Weights of a small transformer language model: RMSNorm before each block, capped logits.
MLP neurons of a small language model. Each row is named by its layer, matrix (up: input weights; down: output weights) and neuron, and shows model dimensions 192-255. Each number is 50 + 12 x the weight over its row's rms, rounded and kept within 0 to 99.
Before each neuron's rows, "fires on" lists the tokens most often at its 100 highest values on Wikipedia text that the model never trained on; "fires in" lists the words (lower case) most often at its 100 highest values on Wikipedia text that the model never trained on.

fires on: " with", " to", " of", " against", " from", "0"
fires in: "with", "to", "of", "against", "from", "0"
L14.up657:36 57 64 33 39 48 59 54 56 56 57 63 49 43 59 53 47 63 57 63 43 51 48 56 49 35 60 52 35 55 45 84 59 28 28 41 61 41 62 69 40 36 61 39 52 43 38 37 58 44 49 18 61 36 62 56 28 50 61 42 47 59 40 61
L14.down657:62 42 13 71 45 53 57 57 99 38 30 46 50 42 62 56 66 53 65 43 43 55 62 42 58 52 52 46 59 53 36 41 36 54 64 51 42 51 40 51 51 67 46 58 47 44 55 60 53 64 54 59 65 56 16 64 66 55 45 68 70 37 43 34

fires on: " He", " he", " she", " She"
fires in: "he", "she", "it", "colemon"
L14.up447:35 42 82 48 52 31 58 34 60 35 47 58 46 60 64 36 43 38 24 52 44 43 36 50 58 64 52 49 45 77 29 45 38 64 49 41 58 44 51 54 51 59 48 63 43 41 47 56 64 53 44 35 41 40 55 38 51 47 47 75 63 56 57 35
L14.down447:33 48 36 52 51 33 66 43 76 66 43 49 54 39 66 53 38 37 42 53 32 40 60 41 43 44 48 38 62 37 36 67 50 51 63 34 49 44 39 64 29 46 31 51 21 34 53 49 73 67 55 58 59 50 56 43 54 26 66 62 50 33 38 59

fires on: " United", "ited", "1", "reat", " Royal", " Res"
fires in: "united", "royal", "treatment"
L5.up864:50 35 48 44 64 34 51 48 53 46 43 44 65 49 53 71 64 38 41 52 31 43 67 41 75 55 52 38 42 74 42 30 51 47 59 32 47 39 45 38 43 38 61 38 49 63 20 63 22 60 61 39 67 38 47 62 45 43 70 28 51 49 65 58
L5.down864:60 44 33 28 41 53 54 54 46 55 40 45 55 26 50 59 60 37 47 60 36 49 45 38 47 56 48 30 50 58 52 50 81 38 46 67 37 43 37 46 74 31 82 44 71 59 39 52 61 58 42 45 61 58 44 56 48 50 70 44 35 37 45 35

fires on: " including", "er", " include", " are", " as", " career"
fires in: "including", "include", "as", "are", "career", "areas"
L12.up189:46 72 68 44 48 24 38 48 67 28 38 48 65 59 48 45 54 41 23 42 56 64 66 71 43 51 55 54 44 70 49 46 46 74 52 32 49 51 40 49 29 53 33 37 46 42 65 40 30 49 48 65 59 52 44 64 47 40 50 35 78 45 77 43
L12.down189:52 42 67 52 33 52 50 44 59 70 72 39 37 62 30 70 50 52 53 40 77 52 40 37 51 61 30 43 50 45 36 39 48 56 49 38 61 49 62 49 67 50 57 63 47 45 58 45 57 43 59 44 70 63 45 55 37 37 41 50 48 52 45 39

fires on: " be", " became", "ome", "re", " bec", "por"
fires in: "became", "be", "become", "oregon"
L12.up138:59 63 71 55 50 51 51 71 58 60 56 37 52 70 48 58 56 62 48 39 53 44 56 42 51 59 58 61 47 53 40 54 47 73 40 51 56 69 53 18 74 24 55 61 51 64 52 38 48 59 47 30 68 48 24 38 48 42 54 52 61 47 65 34
L12.down138:48 56 38 52 42 37 62 47 39 35 36 47 47 44 40 50 48 82 60 40 52 70 49 65 40 49 54 79 45 49 48 53 50 52 64 66 43 63 19 59 34 53 42 59 57 56 63 59 76 59 40 58 58 42 57 32 48 40 42 60 71 53 51 51

fires on: " he", " it", " she", " I", " they"
fires in: "he", "it", "they", "i", "she"
L9.up734:38 55 64 36 37 21 47 56 61 35 57 61 54 46 68 54 60 62 57 55 30 45 62 41 57 64 58 65 46 67 26 67 46 42 43 18 66 40 66 33 69 50 37 27 57 50 38 47 50 59 49 65 45 59 61 50 44 47 70 35 69 57 46 45
L9.down734:50 41 45 39 57 32 45 55 55 66 48 55 33 42 64 72 52 57 45 45 30 39 52 68 41 39 68 55 62 61 48 66 53 53 54 37 37 28 62 40 62 37 44 53 68 68 53 31 65 38 31 62 59 40 40 43 23 66 80 37 53 37 55 49

fires on: " World", "ream", " world", "'s", "ation"
fires in: "world", "streaming", "s", "dreams", "year", "location"
L3.up703:47 54 40 62 54 66 57 42 62 48 62 67 65 44 58 56 25 65 35 54 54 63 58 53 73 56 59 48 51 48 50 58 55 57 48 58 65 52 46 39 53 49 23 34 48 42 58 52 55 57 75 50 46 50 57 75 40 61 53 49 54 48 55 69
L3.down703:53 53 36 61 36 49 54 47 50 32 39 62 60 35 36 51 37 49 54 72 62 50 39 54 48 46 34 48 66 52 49 67 68 54 62 70 41 54 33 19 42 34 48 39 61 36 45 60 69 62 59 40 52 35 60 44 54 37 51 58 53 28 58 60

fires on: " character", "aking", " made", "ene", " is", "na"
fires in: "made", "character", "making", "taking", "is", "tracheophytes"
L5.up898:36 55 49 58 55 60 30 33 53 49 64 28 66 70 60 35 53 48 23 59 42 77 63 66 45 49 45 41 36 59 61 64 24 72 43 45 55 50 25 37 34 47 17 47 58 54 60 66 36 67 44 60 53 52 37 66 58 60 49 57 66 54 75 50
L5.down898:52 52 63 59 35 51 41 46 44 48 44 53 53 61 41 37 46 60 50 59 45 61 46 64 50 34 44 52 49 56 71 43 42 50 49 49 52 46 49 46 32 68 68 48 44 61 58 54 67 58 45 55 48 67 31 49 63 56 48 64 36 54 71 41

fires on: " from", " or", "her", " than", " l"
fires in: "from", "or", "either", "than"
L12.up59:51 39 64 31 57 55 44 38 56 46 51 62 41 60 46 70 54 81 42 62 43 69 51 74 61 24 39 53 26 44 59 49 51 72 53 30 64 50 52 61 34 63 54 49 45 48 39 56 56 61 53 52 51 37 46 55 51 42 67 54 61 61 58 65
L12.down59:77 57 46 71 41 47 43 36 41 50 54 63 49 67 34 39 61 53 64 52 53 51 62 48 34 44 30 66 60 80 53 50 71 58 74 69 48 46 26 63 46 47 63 53 39 47 45 22 45 47 23 46 43 58 48 42 55 38 70 47 53 43 33 38

fires on: "ers", " but", " they", " They", " she"
fires in: "but", "they", "she", "winners", "runners"
L3.up678:41 56 55 61 62 35 52 59 57 51 61 42 51 50 36 28 66 57 48 15 34 59 41 49 52 37 46 64 77 54 37 35 48 56 59 76 53 53 57 39 65 69 57 39 56 48 64 36 65 53 64 46 68 45 54 38 39 47 38 62 59 59 50 42
L3.down678:35 56 74 40 63 36 32 64 56 64 57 56 52 43 44 57 47 51 29 53 48 41 54 42 58 47 56 61 60 47 26 46 35 60 65 67 31 42 30 62 56 76 35 43 54 45 21 47 49 61 49 31 67 66 36 27 57 75 33 53 35 47 54 32

fires on: " had", " has", " were"
fires in: "had", "has", "were"
L5.up502:36 54 36 43 54 37 39 40 59 39 51 49 60 53 28 26 41 41 48 48 49 65 66 62 49 49 56 33 60 35 66 43 45 49 40 55 56 58 37 51 39 63 26 37 42 66 55 64 48 53 74 45 49 52 53 44 51 37 36 70 67 48 65 30
L5.down502:57 44 67 47 38 66 57 40 48 45 23 58 59 27 69 48 47 62 22 48 47 61 51 53 33 39 46 54 63 35 46 71 34 64 40 60 46 76 36 70 42 29 43 49 57 31 55 60 58 44 57 66 58 67 63 44 57 42 32 60 42 56 49 56

fires on: " also", "ly", " to", " still", "ically"
fires in: "also", "to", "currently", "still", "typically"
L10.up564:43 33 42 49 50 43 49 35 66 35 51 29 49 63 70 43 41 56 64 46 60 62 52 43 48 45 49 58 16 45 53 51 41 57 63 38 62 33 45 26 40 58 34 46 22 36 58 47 51 67 46 54 33 47 47 51 50 39 61 50 67 90 53 28
L10.down564:39 59 36 60 20 53 55 39 88 46 43 53 53 45 33 34 64 51 35 68 48 56 33 56 43 68 40 36 25 38 55 60 56 60 41 47 40 35 57 57 58 20 56 50 67 58 48 55 65 52 42 53 57 71 33 30 46 54 53 54 62 57 58 46

fires on: " with", " is", " has", " are", " a", " have"
fires in: "with", "is", "has", "are", "have", "a"
L3.up123:52 66 54 55 40 44 61 43 58 72 46 47 58 37 34 81 51 44 61 58 36 58 55 58 49 47 58 58 44 47 59 53 48 43 26 25 50 36 48 52 40 67 30 41 34 48 72 67 43 48 59 54 50 54 41 34 60 55 51 55 41 82 60 37
L3.down123:58 50 56 46 55 65 53 35 39 66 35 51 47 45 49 43 35 29 53 55 35 51 74 70 55 51 33 60 46 46 24 55 12 29 52 50 44 52 36 42 56 61 74 45 40 33 46 44 65 37 54 76 63 53 54 52 55 55 44 43 35 37 59 35

fires on: " station", " area", " line", " prim"
fires in: "area", "station", "district", "line", "village", "service"
L7.up909:43 62 53 52 55 40 51 65 54 57 53 62 32 59 31 78 58 37 44 38 48 54 42 41 71 55 56 66 49 29 56 47 57 64 47 53 44 55 61 50 37 30 34 32 56 43 50 72 54 60 44 81 50 48 34 38 60 63 26 56 29 45 60 60
L7.down909:43 50 62 47 60 44 33 38 34 34 35 35 38 65 42 64 44 50 53 85 48 47 46 53 54 52 48 59 52 41 62 54 52 66 58 54 53 46 43 37 57 55 54 20 65 41 73 50 70 58 50 60 48 63 56 29 42 43 32 68 43 47 33 34

fires on: "ward", " medal", "ze", "wards", "adu", " Award"
fires in: "medal", "award", "prize", "awards", "forward", "graduated"
L8.up18:49 51 61 43 56 51 40 60 54 53 58 42 35 61 62 57 53 45 65 37 58 32 35 37 53 62 41 65 32 43 55 66 33 51 25 38 69 42 42 57 56 49 44 43 52 48 60 45 42 51 39 38 39 64 44 43 50 55 45 60 62 74 62 56
L8.down18:27 61 47 39 59 67 60 68 59 35 35 44 49 19 55 50 32 21 54 68 51 44 52 42 40 49 56 43 49 55 42 47 55 42 44 38 31 40 34 63 40 42 62 48 63 54 76 62 68 35 54 65 14 46 32 54 69 29 32 51 42 61 54 48

fires on: " the", "l", "est", "se", "x", "st"
fires in: "the", "destroyed", "subsequent", "oliver", "oxford"
L10.up54:41 56 40 68 70 46 54 49 57 44 61 43 34 51 35 54 49 45 51 39 33 47 48 52 44 49 54 48 44 40 45 56 54 36 34 38 77 39 61 37 60 47 46 45 42 42 28 47 66 36 74 48 41 42 55 50 34 35 63 64 59 65 61 51
L10.down54:49 59 53 45 44 55 27 53 52 23 50 62 44 55 36 66 49 66 55 47 69 36 44 67 51 26 51 51 47 66 43 28 43 36 46 44 62 31 50 56 46 62 47 38 66 28 47 43 40 47 63 55 44 55 38 44 60 49 62 62 46 51 43 70

fires on: " are", " was", " years", " had", " made", " would"
fires in: "was", "years", "had", "are", "made", "would"
L9.up357:56 42 58 51 57 61 50 48 61 72 49 54 50 34 63 54 39 61 59 40 43 44 47 56 43 52 66 66 51 45 67 51 60 32 48 39 71 53 39 36 59 49 38 37 60 55 40 54 57 81 44 61 63 45 51 55 36 65 39 51 54 35 66 51
L9.down357:69 54 47 53 39 41 46 44 31 43 46 42 41 43 58 40 34 44 29 49 46 45 42 56 42 47 75 43 65 55 40 43 66 45 54 39 36 51 47 36 64 39 36 36 51 41 41 41 54 61 53 40 46 12 59 50 63 50 52 34 54 47 49 46

fires on: " he", " He"
fires in: "he"
L7.up77:55 54 60 43 75 62 60 62 62 71 63 55 58 69 68 41 53 44 38 42 43 49 46 44 66 71 72 67 48 69 33 46 41 44 56 26 60 48 47 49 59 67 43 49 56 57 26 38 47 48 58 46 40 23 28 64 48 51 54 57 52 59 39 28
L7.down77:49 26 58 51 55 58 70 45 39 37 39 58 65 43 58 25 39 56 41 42 36 49 52 33 27 62 34 47 35 57 26 46 57 32 41 49 56 26 42 66 52 49 29 51 64 33 36 54 65 62 65 45 36 50 52 39 68 66 43 66 48 51 57 52

fires on: " University", " College", "iversity", "ute", "lege"
fires in: "university", "college", "institute"
L5.up254:59 42 51 39 69 65 64 29 52 51 58 46 72 56 29 36 55 34 40 46 59 35 64 42 35 70 57 43 48 46 42 53 37 54 57 55 59 46 65 50 51 45 21 30 43 45 58 49 61 65 54 44 52 45 33 50 49 51 77 50 77 51 51 62
L5.down254:38 35 28 41 52 57 56 32 55 59 27 50 44 43 39 35 49 26 40 68 60 29 45 59 46 44 47 33 66 45 57 46 69 67 58 64 40 33 63 67 60 34 40 27 67 48 49 66 54 48 24 52 36 51 45 62 44 49 56 44 53 59 49 56

fires on: "ional", " released", " late", "our", " published"
fires in: "professional", "released", "late", "published", "source", "medical"
L8.up299:57 53 33 49 49 48 28 34 66 75 70 61 44 49 48 50 45 73 31 40 50 60 58 64 67 44 39 62 33 49 60 38 36 59 62 47 58 41 51 22 30 54 55 62 55 59 44 32 52 53 38 51 64 39 64 59 51 28 56 59 50 58 72 65
L8.down299:39 37 45 55 46 35 69 51 54 50 38 45 45 40 72 30 43 48 71 31 60 54 53 28 50 64 35 43 54 49 62 77 60 27 62 41 66 56 44 56 69 35 65 38 51 53 74 41 58 79 30 58 38 52 49 42 53 63 38 52 50 50 30 58

fires on: "ite", "ue", "one", "order"
fires in: "white", "blue", "green", "border", "brown", "heavy"
L8.up37:39 49 56 53 59 48 27 49 61 41 41 64 39 56 48 51 38 39 68 32 58 58 50 48 68 52 45 44 39 45 59 50 52 35 39 49 57 41 40 60 29 63 36 54 51 46 52 79 41 49 36 58 46 57 50 45 36 76 61 56 55 47 52 65
L8.down37:33 26 33 54 37 60 49 35 44 64 45 43 52 53 34 61 59 76 51 51 55 65 38 53 41 33 46 53 56 46 44 30 54 44 56 56 37 41 45 61 79 57 45 62 41 75 52 38 27 67 41 17 61 65 74 47 49 50 42 25 46 43 47 35

fires on: " such", " well", " being", " known", " like", " include"
fires in: "such", "well", "being", "known", "like", "include"
L9.up313:55 39 72 59 67 42 55 35 71 69 78 48 29 69 67 29 48 37 38 50 59 45 67 56 39 45 76 51 50 42 57 45 53 54 53 46 40 42 52 45 42 48 51 44 56 52 44 35 42 36 61 55 69 39 48 56 39 52 48 78 47 66 81 44
L9.down313:75 81 41 50 43 49 63 42 33 42 66 37 49 53 56 55 37 53 45 45 51 41 63 58 58 47 52 49 45 38 46 63 56 38 34 52 51 73 47 51 51 40 66 42 48 53 55 42 46 48 64 60 35 45 44 43 43 63 44 49 17 47 42 59

fires on: " both", " between", " under", "z", " because"
fires in: "both", "between", "because", "under"
L10.up536:44 18 47 41 56 33 46 55 58 44 71 38 53 57 37 58 33 48 32 45 50 41 52 56 63 46 52 71 28 42 69 50 46 47 53 48 49 37 60 52 41 51 47 49 47 37 34 63 43 49 62 45 68 28 40 33 31 55 76 66 45 51 61 49
L10.down536:47 50 42 77 45 43 42 52 45 50 54 50 43 40 31 50 52 58 48 69 45 43 42 70 24 35 52 40 56 62 64 65 48 56 55 56 55 36 41 58 64 44 53 46 38 41 68 45 42 31 38 37 67 36 50 32 39 64 48 64 42 59 48 53

fires on: " World", " world", "up", "O", "ub", "orld"
fires in: "world", "international"
L9.up236:37 46 42 46 46 38 47 48 57 54 81 48 60 57 63 38 45 69 55 45 71 63 63 55 61 68 38 41 68 59 63 63 50 50 50 58 45 39 39 42 54 47 45 25 66 34 56 43 45 64 65 65 46 66 60 45 49 59 53 70 49 55 44 50
L9.down236:43 49 36 47 39 42 53 51 47 47 42 48 42 46 53 43 19 26 49 56 61 58 61 42 55 35 30 32 37 44 45 60 45 59 61 80 32 50 42 51 39 55 67 44 50 43 47 47 47 62 57 53 24 76 63 76 41 32 58 44 45 76 63 43

fires on: " He", " he", " Party", " M", " Record"
fires in: "he", "party", "record", "head", "heart"
L8.up23:46 53 47 49 75 61 55 50 61 44 65 59 47 46 65 59 44 44 27 37 60 65 57 49 76 69 61 45 57 40 39 39 40 41 48 50 49 52 59 45 40 55 34 36 69 54 47 38 52 45 62 25 57 33 47 57 50 65 39 51 42 57 54 42
L8.down23:67 51 47 41 56 60 67 74 54 45 57 50 55 40 65 41 37 42 49 51 26 45 48 62 59 55 43 65 52 34 32 38 57 60 56 82 47 53 34 49 49 64 49 60 52 54 49 33 26 39 48 75 54 48 52 48 51 37 49 49 42 51 48 52

fires on: " of", " to", "ed", "ant", "ted"
fires in: "of", "to", "promoted", "appointed", "assistant"
L9.up491:39 65 49 72 64 53 45 44 57 57 45 53 41 63 77 51 59 65 53 27 50 32 43 46 50 28 71 61 39 44 63 61 37 64 45 54 42 52 51 66 58 41 43 49 38 54 53 35 50 52 55 55 50 25 28 58 52 45 59 38 58 26 66 58
L9.down491:35 35 56 70 54 39 54 47 34 45 32 63 41 70 40 39 40 59 43 20 56 53 52 70 52 62 34 71 40 51 57 64 55 54 56 56 59 27 57 35 48 66 42 60 48 57 39 42 68 59 32 47 50 62 50 42 41 37 58 63 60 49 75 47

fires on: " no", " became", " No", "ound", "ome", " not"
fires in: "no", "became", "sound", "become", "not"
L12.up985:74 66 48 64 54 61 53 55 51 65 54 34 46 55 48 59 45 53 53 45 49 54 71 61 68 72 73 53 44 47 50 59 43 46 48 35 42 60 34 35 37 34 41 58 55 46 43 71 34 33 56 48 48 34 56 57 36 40 46 46 72 36 59 62
L12.down985:59 65 58 65 45 49 62 56 46 54 42 56 43 36 45 36 29 48 35 62 45 68 57 60 71 48 50 72 38 50 56 52 42 60 49 43 60 41 47 57 17 52 60 48 31 70 55 69 56 59 64 43 43 46 59 58 47 56 57 40 55 54 22 53

fires on: " the", "6", "7", "9"
fires in: "the", "1963"
L10.up752:42 59 53 49 64 55 72 54 70 70 44 30 62 38 28 47 51 55 49 44 68 57 65 68 53 29 49 43 51 44 46 42 56 65 39 53 59 42 59 52 54 55 55 30 45 22 47 62 43 45 52 36 63 46 49 39 70 50 68 50 67 54 86 75
L10.down752:53 49 52 30 39 45 10 57 65 14 44 52 46 40 34 56 44 30 68 63 58 45 19 59 50 58 39 67 48 41 62 41 41 65 50 19 46 73 60 37 56 76 54 57 63 52 36 43 45 51 62 58 66 62 54 51 65 49 52 65 62 64 34 43

fires on: " to", " At", "o", "f", "to", "at"
fires in: "to", "at", "ofakim", "taught"
L9.up275:39 63 56 42 58 47 30 51 63 56 71 53 42 57 37 43 32 36 38 55 56 63 60 51 50 50 45 51 46 52 56 43 38 62 54 47 51 59 35 42 67 51 48 46 46 56 37 45 61 50 56 42 46 59 43 62 57 29 39 60 62 58 51 42
L9.down275:45 71 24 49 45 63 50 42 65 38 36 42 46 44 44 46 48 49 45 52 35 67 43 56 65 53 35 60 43 43 61 32 56 60 75 33 47 36 46 38 42 37 45 37 55 52 66 53 67 40 61 48 30 39 48 59 58 48 62 48 73 34 40 49

fires on: " high", "le", " High", "ar", "it"
fires in: "high", "maritime", "similar", "terminus", "parallel", "highly"
L8.up553:63 71 42 49 52 60 75 55 49 35 51 58 47 52 39 50 46 50 79 45 61 47 41 33 58 47 59 46 55 52 75 74 51 42 44 46 55 44 65 37 58 39 29 56 57 53 49 44 34 45 56 46 50 49 54 59 19 51 35 38 60 58 58 57
L8.down553:79 45 41 56 57 73 42 64 56 47 28 52 63 59 38 42 36 49 55 37 41 70 59 41 45 30 51 43 53 34 57 85 58 44 57 75 66 47 54 25 67 51 55 60 58 43 41 37 57 45 65 56 54 35 74 48 58 45 58 26 40 69 42 35

fires on: " he", " she", "ory", " they", "ights", " her"
fires in: "he", "story", "they", "she", "rights", "her"
L8.up91:46 50 64 41 58 39 69 23 54 54 50 67 33 36 49 51 47 53 50 48 42 24 73 59 66 51 31 45 46 64 24 67 47 33 31 54 56 38 72 51 69 51 50 35 46 57 58 47 66 45 63 38 54 43 57 36 26 53 66 31 58 41 25 59
L8.down91:36 45 61 60 50 70 48 54 67 58 72 45 71 44 46 53 86 63 39 49 38 51 44 41 47 38 68 55 46 46 53 42 42 46 64 50 54 63 54 41 77 44 36 64 72 60 60 58 52 39 40 51 55 45 52 57 39 39 54 57 43 41 42 40

fires on: " to"
fires in: "to"
L3.up56:44 54 78 62 77 48 27 43 52 48 62 55 35 54 53 93 47 40 47 55 46 48 65 54 50 44 39 38 63 36 67 57 51 45 57 36 49 35 42 64 56 36 45 56 47 38 46 64 49 54 44 44 38 33 47 53 50 42 51 28 72 53 54 52
L3.down56:51 40 54 74 47 54 60 25 50 59 45 32 50 42 49 49 26 63 47 37 23 67 42 62 28 59 38 41 64 51 48 40 48 58 66 51 43 36 48 37 56 26 51 46 46 48 55 33 55 42 33 58 64 31 51 33 39 63 35 38 49 53 29 55

fires on: " the", " with", " which", " to", "all", " their"
fires in: "the", "with", "which", "to", "challenger", "their"
L8.up783:59 45 53 42 65 28 53 47 48 52 44 49 38 56 52 44 50 69 52 52 24 49 40 52 79 57 49 50 32 75 48 51 51 60 38 32 62 43 28 63 34 59 39 34 38 47 57 54 42 45 50 68 66 55 44 51 49 39 71 69 48 40 59 38
L8.down783:46 45 46 68 48 44 47 43 56 48 71 51 46 33 65 45 58 48 46 80 43 53 46 65 44 49 44 60 46 40 45 46 76 49 38 60 56 48 61 54 56 37 42 52 49 50 47 48 33 55 60 62 41 43 37 64 60 47 43 40 29 70 43 65

fires on: " over", " under", " deb", " had", " than"
fires in: "over", "had", "than", "overall", "under"
L3.up322:60 53 50 45 66 46 53 50 62 38 51 44 64 37 56 51 54 52 37 54 55 74 62 61 39 42 92 51 53 54 63 43 39 72 48 43 51 48 32 38 42 64 29 44 46 30 42 52 23 64 63 56 50 31 31 47 29 30 41 45 51 82 53 58
L3.down322:50 51 43 64 55 37 48 49 38 49 33 29 63 43 48 50 63 54 54 44 81 56 64 44 33 38 49 49 74 62 50 58 64 56 58 55 45 54 59 31 57 45 32 59 66 29 42 60 53 40 45 56 33 33 37 60 63 48 51 35 42 52 36 45

fires on: " people", " also", "ities", " they", "ivers"
fires in: "people", "also", "they", "government", "municipality"
L3.up711:47 48 44 34 41 30 37 40 53 38 42 71 60 48 49 43 46 63 51 62 42 58 42 31 62 64 47 40 39 36 51 52 34 62 55 39 57 49 61 55 38 38 35 52 57 45 52 63 41 63 64 53 48 62 56 48 37 53 38 43 60 61 35 65
L3.down711:43 48 37 66 38 53 40 47 46 28 59 60 44 47 39 59 52 42 23 57 47 56 44 46 32 74 48 39 55 53 61 70 49 46 53 61 43 72 41 43 51 74 52 54 61 44 77 43 73 39 57 39 26 86 50 54 43 34 43 48 71 42 53 44

fires on: "ital", " medal", " organ", " character", " event", " car"
fires in: "medal", "character", "hospital", "digital", "eventually"
L5.up158:47 51 52 55 61 49 45 60 50 71 58 57 39 67 75 39 34 50 51 56 37 51 47 33 58 42 49 63 35 22 45 51 32 70 36 51 56 29 35 26 58 55 40 60 51 37 58 45 58 79 53 52 50 41 51 29 45 59 40 48 62 59 53 45
L5.down158:55 59 60 74 48 44 57 54 44 55 57 42 45 70 69 41 33 36 70 70 49 34 38 33 41 55 39 55 33 46 53 67 48 70 43 40 53 57 47 51 38 43 77 47 51 50 68 36 58 65 39 52 42 39 41 43 54 43 44 57 55 37 65 44

fires on: " St", " No", " Y", "ame", " place"
fires in: "no", "star", "source", "rating", "game", "place"
L7.up514:73 54 75 62 54 60 45 56 61 70 49 55 38 55 51 63 45 35 46 36 62 56 57 46 56 42 49 59 58 71 30 38 42 47 51 41 45 52 41 54 21 48 40 33 65 55 43 54 49 45 47 39 47 39 51 34 26 53 49 43 54 56 39 49
L7.down514:45 67 57 58 44 49 64 49 23 64 46 63 55 45 55 43 76 45 37 27 49 50 51 47 53 55 57 44 37 57 44 36 73 72 64 49 29 36 44 35 64 51 68 33 64 51 44 41 48 48 47 68 29 49 63 43 62 54 59 54 60 26 27 58

fires on: " became", "ome", "ed", " as", "ing"
fires in: "became", "become", "as", "considered", "remains", "becoming"
L9.up905:69 30 72 30 63 48 54 56 58 48 67 33 45 59 60 21 48 59 35 54 52 67 51 65 48 67 58 64 41 45 58 56 50 46 51 57 58 65 29 36 57 32 36 55 55 51 41 70 55 58 69 22 50 40 61 35 27 39 71 72 62 70 58 64
L9.down905:58 57 67 57 46 42 37 49 48 66 42 29 31 55 47 63 45 59 60 42 45 55 48 54 70 58 77 38 55 72 53 63 44 43 55 54 39 66 48 29 47 45 22 55 46 61 20 48 51 45 65 51 57 28 56 33 52 45 59 54 63 44 62 46

fires on: " such", " well", " so", " some", " out"
fires in: "such", "well", "some", "so", "soon"
L12.up610:58 45 42 46 79 50 48 55 56 57 70 58 50 53 62 69 78 79 47 45 56 57 77 61 52 39 45 56 39 53 58 67 45 42 35 59 58 54 36 40 63 57 43 20 39 50 28 46 53 35 61 46 43 49 59 56 40 54 56 51 63 66 61 63
L12.down610:65 30 55 40 53 45 55 53 80 41 58 62 55 54 57 41 66 68 44 41 57 58 49 49 37 55 59 41 66 53 59 70 39 45 54 46 58 60 50 68 55 51 56 41 66 28 60 66 34 39 67 49 42 38 54 60 35 61 49 67 64 50 53 35

fires on: " writ", " included", " including", " include", " of", "ou"
fires in: "included", "including", "include", "of", "written", "writer"
L9.up1001:40 65 52 48 47 33 57 28 59 55 53 63 60 38 54 59 44 54 60 48 64 43 65 31 47 56 59 49 30 39 50 34 37 70 45 46 77 51 46 69 60 68 44 51 54 41 41 39 39 56 43 53 62 50 69 54 46 37 66 53 52 52 70 45
L9.down1001:62 68 64 48 57 33 37 56 72 36 40 57 41 45 63 44 32 75 55 55 73 42 53 63 62 60 48 57 46 38 65 32 62 61 90 40 56 65 69 67 54 34 80 62 63 62 50 60 59 45 50 53 64 64 44 44 48 40 50 53 48 52 64 30